Weights of a small transformer language model.
Size: 3 heads of 32 (1 for keys and values), MLP 384 SwiGLU, 2.51M parameters.
Architecture: RMSNorm before each block, rotary positions.
Training: a variant of Muon for these matrices, 176M tokens, 5359 steps.
MLP neurons of a small language model. Each row is named by its layer, matrix (down: output weights) and neuron, and shows model dimensions 0-191. Each number is 500 + 40 x the weight over its row's rms, rounded and kept within 0 to 999. Numbers have three digits each. A neuron's up and down rows have the sign that makes its largest values positive.
A block is one neuron, or neurons of one layer that tend to fire together. Before each block is what it responds to, as a language model described it from the Wikipedia text at the highest values.

Description: First subword piece of a word split off right after an opening parenthesis, hyphen, quote, or prefix, e.g. (e.g., pro-v-ince, black-and-w-hite.
L2.down74:534509504520448494479528449545420541575488485548476499539462466466523480414475494475477514519460472526497467450523537525486484521535543413483488557471560479491501564492497489525474435495551550524457517560522491500532457420529482487489441518497520495529542566400525428526484451477506476445472579518501486494486489563527472508479541525533465490469388470510426461494373532534476519509570498375510520538509499456470461519474544550495537459434508472525460489473576445480494484461496442416498502465527490493433443520495438517569452455467528492474463462482447434548465501490480530538
L2.down82:494458477459538559518538537475492554476483544503511508519523501505490512460483493525535506452444494434516550524504475506418373534540494457505531479502515565619532590546497509525495502533505528508537457513543501478504529461514572476498468452480505525482527453419514500513534444497526492470526537502498521488510555511521466639481403520534427479464530475493483515495634505546491482510503519457481484507530511536504503524482549543503550496520530582470526495545530460518431462521487516482524549550521523565512500513529511490317513517447483513524496454532504435544506512468453427552
L2.down121:483538487539458509438555499474504474470516470515460495455440482505504455463494480532569481530502491537552583448508442521558505544526547475427553542471510577471536431484442500454508533460447521497474455519439488540494573477470404467505430445479479489505390448561480513512492465485479503480513561542573467493529521549450546519483484495456545514450493556533608472495456506466522492466446503386511488558537473517520490520576468451503498483408476555554566489505409545457509460505491482518448478433455489484464478490432545446465528500532507496542520467494522424519524465506477529526
L2.down257:472457556428525488528476522529478488426543518522418514606540507522515549556551610455522505450507524539505508494469523469514586508493519398524538436517564508491464491506541521540447488520447548509482507529542507531605506419568477465543477469565564500544490584474501496578470489520512440528517524453522481500458491514501483523522578501482491520426473512444480507527447464521517515481516387500514483444500514494574503488572486451479534522530485441532490514469494495550466433576506492526474434514430505552462455522469432514530482556481534477481518546518507497431515467437534487543

Description: Word-internal subword pieces that finish a split word, strongest for "ath" in death/beneath, also "em" in system, "el" in Michael, "ap" in Japanese.
L2.down203:498421430535566510537504576504517504559564545596567546489488451528520533506528508558534568522426432530449471518514487485465473490514495439524459481531510492477391465500524544580538513462530480460550469462512515482514498540538508503514545564493486478585534436461503483484487427564525525553497538457510472449508443536443461473474510515416509489494479514483494623503470524496465502471465553522473542565519508406440539503437574510511510480426488466509466439493543463556443522465490518485522466435449495535492478540527507420537466493503508505544532432508475493471495435470499454537
L2.down210:476462523512521526498506518506435526559547511429492517500495480470523562504490464482453470421448505526542567508494506439508533460471544436458545500463449484534576535524562488457482549542515441464545501612531385555554439460490436514449588471492489494540506435518540496523525451440469460481496487544476456508448504501437551488576493552471508441506552530491467551445485519469462493497488513549484507485580526636471509528499534511481526565439435475501458528477505483465465553461442495450503466483501456417416438486511546482558474493515484466518494528470444469523497518523473511529
L2.down259:478505470466523506524424522517505461483599554541464549501462476544540481548507546543489455545469501616485557483519458432400459501372453555519480515556510513509521465559441487539538482485506505576521396513505514518479528517462535489472495572512532554459497523606449410516499525492476495434548556506534500517444470519461470436568526578445502530494471483536460477513547510554481550470515482501471495446528477469532542469451527495533516557534511494465515467491534460405521456473472527520536539543567548533553490440505515520526502524508565486464582492458501466499497484487491513521
L2.down315:534575517454530449468497491500469510494534548502457524505473494503501472470507532515471519507484501471498524508581578477507399498503514513476416568533479502503473459441410556567529542474544511456460482460504545569440560510559406556559503538454494569484592541511518499488497527478437509523539486462558524481545506461519537552463483472451493471563567553553530540496522562556484516403524437481518504506467514511437496475457511444499534481436489462583485486501475554477480500419560476502489559454507512473435486509445551491411446508460594556486510500529490516481540493541539544506

Description: Suffix pieces that finish a word split across tokens, like the inal in original, plus -est, -ist, -ed, -ent (biggest, loyalist, extended).
L5.down168:479495508501436509465475461512494505528485500513549484426449498519537518481470486572522487517456554510497459486548514534514501467476511486527481451541490485509445479518630513528526432519550487467532421467471483486473455452460472505554529589451475520597480465429442472565519483452516454508486470507485510524492540478565496512524544499491448578463523551508483487507525540420493504531517476483634482546518498561492476439530502444523493452443509553469533539485457536422539469427459602490434566538420532511544470472441537488458500459534466437444433502512543488568503525497545453508

Description: Final subword pieces that complete a word, mostly in tables and infobox fields, such as Turn-out, Pl-ace, Ju-ly, Braz-il, Alb-um.
L3.down66:463508507480554497558514494493456560488463472505490492460457514549548468490482472493498538475500429445539573582562486533465488550477500521423618474518465558524510556523574507493490536468528461507507470524536516518489492493492479489455492462483479499500549390537490504510598447508494480470468578494559548463528522489508560433548539517505490441486463492491516585452535493460508510561498568441501515484481497516485481455441598480468544478515470453499496508435521529518484485438465611494455547488536483529453474521587554480458494365498469490473612457534492516511507493545471496481
L3.down97:492520496502504528529527574454369531458497483478496478500556466518422524552474427542437538443493482482522492479466549528514470535568464455477499481514432469500530452517511469499410406423575491553544455514530531494508469503467518572485515566503502427602434554431592482493494468526457511531510450516468517508515500478510434482502597497492444478436478516492559449472526506531438499535578475446448460483503527435523524507476443501466446582493458538488533544494464505444503500502493463546506545460524548498535464537480528471492512502468444475514510432552498542425482522514549496491
L3.down166:517467532494481494470503464461553474476493505517451481483466466533469529439442470459537477519533562467532445517478481474523450525445459479457556487514412577438549510505451444513458464491489481525480501562528470455515457449494509521496475495527545521431504517503594531461570564399513509519513495477469495490521468457534484496532468459532483539464552402528471546540489603485470522505472463404488542548488463425474491520505487491541524395456402531541482545471473536464505440389497478504522498584522484552546477441435465485456520495514431457554517484471536558507484472477540443514
L3.down216:514501519489550483502461462484505501480503531467477419491491438422551445462544580473545657443536503498545501538524524492543474559505463458522497552440488585479510547513493511489470543533476596513489493531512479518551470441447451464506504468481473540478444475426565465493568499478533594445519542503562517554508529512553495531527442513539499531511458480448492523518477451482564495529442511507470429449465482475515522565476482542508516526469468531512527510484482489561590534541477484494491492474512517525494512557547414541488469535521403495536444543462405436492525516522463531566

Description: Middle or final word pieces that finish a common English word split into fragments, such as fri-end, se-em, def-end, au-th-or, sup-port.
L3.down210:487520519505481617494497511479450445493512479502502407513380497461512604479461547536489480457510498466428518493574523487491472441479485462437450449492517456580522462520497474432466523496470444518526472491526483536532543558497533503507464476452479490489496543565555511410511500455456458535497483446567480543487477456479538515384486478518437507444520496530546483522466462492444487556563467585465474520490514472457482527508476560413431505529490499471453487467503498454465474464566561503428554410444514498512503493506526488429499517521531479457420530518533457488492466508436509536
L3.down268:555545474534488571516535541528482468602448526511437429486491490496511492483508530568438529526481484505468533552435503596492574448538560446487520540480526504487481520523556454541507512486511459546510414453554513603479440507462525522386457519470536510553486447478568535546468486478553491487396520558501454468439507566547538521454456499468422495475471563439456515471506539485498502475562533442468515494492542511553506516517546527445445474548513513450439539549546445468573501506498545458458541495474485539514538491533494475475480493501507518497555455449507504470516538454458542450
L3.down293:507459508475556532528502547526516450461474483391549447478505467531487481550486442510491525445513508482492494498487479467508393477451491444554443520402544535532510482515496560406510518487511467510492384564506534469502464565569530542461527516500490439541484468464544559547497455499468493453457561472483492443423573463502428510553475467451504541485537447491548514513544546526509497552506515548449489508454439501524582503433475475525444457520527493432500543482547540375450520468487466510539446470550475545456546529469514509592530486480520523497495475525563510481508495496540454503
L3.down298:464425481472502514494487597488472518506547430473418493484534539507505550486532471517536451541484498477439487504502544540488482513506524513511537504489553511509394469519540549489515537421547456490463480523565532465469486494547589523486498537532531560533487446518555510505568438471477517529568558528504538474459478554531470500471593511466534500508491434457480514466537434562533482482532486467522494457507416463465592471473528619492575526519463497478498436400519523585467529453504484468552492468460467479463495547467583490473505487455474502519424481506493541586491539442501472459

Description: Second piece of a word split into fragments, strongest for "re" completing existential "There/there" (the+re were), also the+se, work+ing, O+ne.
L5.down367:494451401550427520514564551494500526500495452484507571491490482507514613446512491469527526521440499481556546481548540524513486538472530496505494504469483396540509510605554532489504562587531540523566489498493550464502492555465487532531512515469467502533541460484531488508453497487480526466541473457478514495495565457492482505386502582481495481510439495471558550444575497511442484444514472483529524487518482396430458472486502504437473519500505506451473522559539447499557537499545556504544570526539520422464448541475463462464450459466467451497434483439555521517545560518550460516

Description: Short pieces that begin a word split into several tokens, often after an opening parenthesis or quote mark, as in w(ho), w(ithdrew), the(re), How(e)ver.
L3.down29:531537493502456383483469514499511571511418517546512474491471588493492475534482496547547494539499461543501371443456539457550560466547568480478497549496430443459443500466432527538526486482538506528459518595460553485489513461445511542469495565563460504490457504564516539571508530539547466453485471573467462516516491501404538492549499526461486472466447426526523500499440481508483546437540512565503454518502558504497442515510463533544460486486591524469493474537438540527492525523462453528481494538496445536473514489538533467478453580556480449474530452514483542479452517452524507487
L3.down45:542479438429458437519428493526512584475459436439460537531465483582425536505516472515543507466506443532504491547506513452518506498472475441464507465487572504472500504450520497542484374511519497547517556503502560501507599566495529431460526489546510531554497442441484506486518508446554493484439526492504416483452518461523535531527521472483572511480447582512466516560481515506474558509479494449550508559493528429507464487569520496475476530518460511516580452449553515415435532473560513511426535514488438544595460518499528530535497445537458469473493473509493484486507556549542484476
L3.down57:608529494504467475556548513482540529531517479484532507498483523523510554525472434543483543474539529459470474540497495513596524539447525571488544538393492487527428507465563503577554485435415431493530543524462448520467407525514532511448496457485543499484549512457504449471497541467455617484522506438502525534442503536536545487509504463570521482476483438492488501422525487506474523468539526446475552543430540493475504531414473524410517440504437531469433511525543484555508505478509552525520546494509489371532508459499504482522529476497467485497518530527465504517513543471427458478
L3.down262:452569578537467440516501516507547474467547484570491502559462471465468533413512563473475474445468568452540489480501466423439528564521449511471515479438443484542498554494539558476477475503464443562575496491524524482513460524543481381511391578567506461532528472553543483561534493467461535510502531551506553568494552483485478518458565460475493485456512495565526485519549484552465486484554496535426493556508494569524522505537461531477550475526434531466510486482538434560475490494514544515486510557508513478533481551490376554475523530510485525530469474476482543544488475525511530455

Description: Final pieces that finish a split month name in dates, such as Jun-e, Nov-ember, Febru-ary, Aug-ust, plus a few similar endings in other split words (Brigit-te, ov-ary, Jan-eiro).
L2.down91:447474484510509438516489503519514512569524474564540483481447468473470527443477516441393529491441534510440512432462526534515555510469482557549494473496551519525534430527453493529564454436464493523547570513473554504527457499435484494485474524493516521413509466490550527501471564478487498541519515554507455463464525483431446460500482425452463524471516525460515416408560472406543470515513576415494538492514520526444511518597528565466487400512508545557473500519524543560544544570546525438540551464520530495441529473501488556516449496473515487529453547470510507480476482496494466545
L2.down190:505458535521565423487567515516506576513515513544498531434613524538528477444502457519530482489523509507518505519448522432531534478578490461538560474413469533497478456477507524505540476457466447461519519520493535515549514447455498525463503535489577489581453471555432573543493508479465513524430514564502472437464515582535517527546504527504518440580466547456440518531535551483487452517531558412547524532483534486507531536523473514550501504507494490529452503532449468576500555507577571509462531531511532559510392483469542507528545487512545519466475534575468494586542472534470479487
L2.down254:510414443531505484534462536508532495519484521541513506490489461494512515494599437531482561510507530506491490445443502363560406428548516516416502481457474524456562436423512530537489571480489472454503501472426524509470462562431433481550549544488528497509518380507513533516450459539508524547472488483516529477519484481487512491480524518439466531494484501461428494513522503482452472491519522483518456496479529494542540525488375565572512483448518546570493520540489564560505527478562489478515571499454517427489483504560539562507483499474468499466418570554503503500492554503514476506
L2.down338:499399494455551507445501540519421514527484473561556559522474434453488479482468583539513597438521499495496444478526488486543463507561414474557441506500504502448477516482457502525506477434489560552488510496489510545489585498536473523579485486376456540442411574531489521525447506523426500521499470507485463445436531509520528472405490540482503525522568450430457476448545510528557483568515484484481544509531452542464539457551454466506543499446522513508519511520441554448483513463529484522515515489435510451484489471554544461483461476496518538490462482498467444435508507530540541455

Description: Final word pieces that finish month names in dates, such as Apr-il, Nov-ember, Febru-ary and Mar-ch, plus occasional mid-word pieces like altit-ud-es.
L5.down160:493484477471605494514466495555490510538518468502504486537490480484508467504450453536551497517600472528613450426461586461618515470481532495507555443543517575532521507508446539499571488510472478404542522502514526528470452421521491495470554491441521487498525499478527582472472517501469478491503541454546462484438455501560547556490534562499458466540497487467527590504486549465533524544506466559529479446477557465479529472481481493491513483458525550470505520499571534657463542508508498518543448449485513473458495576505470561517511482482549487490474477552474494457539506466478530558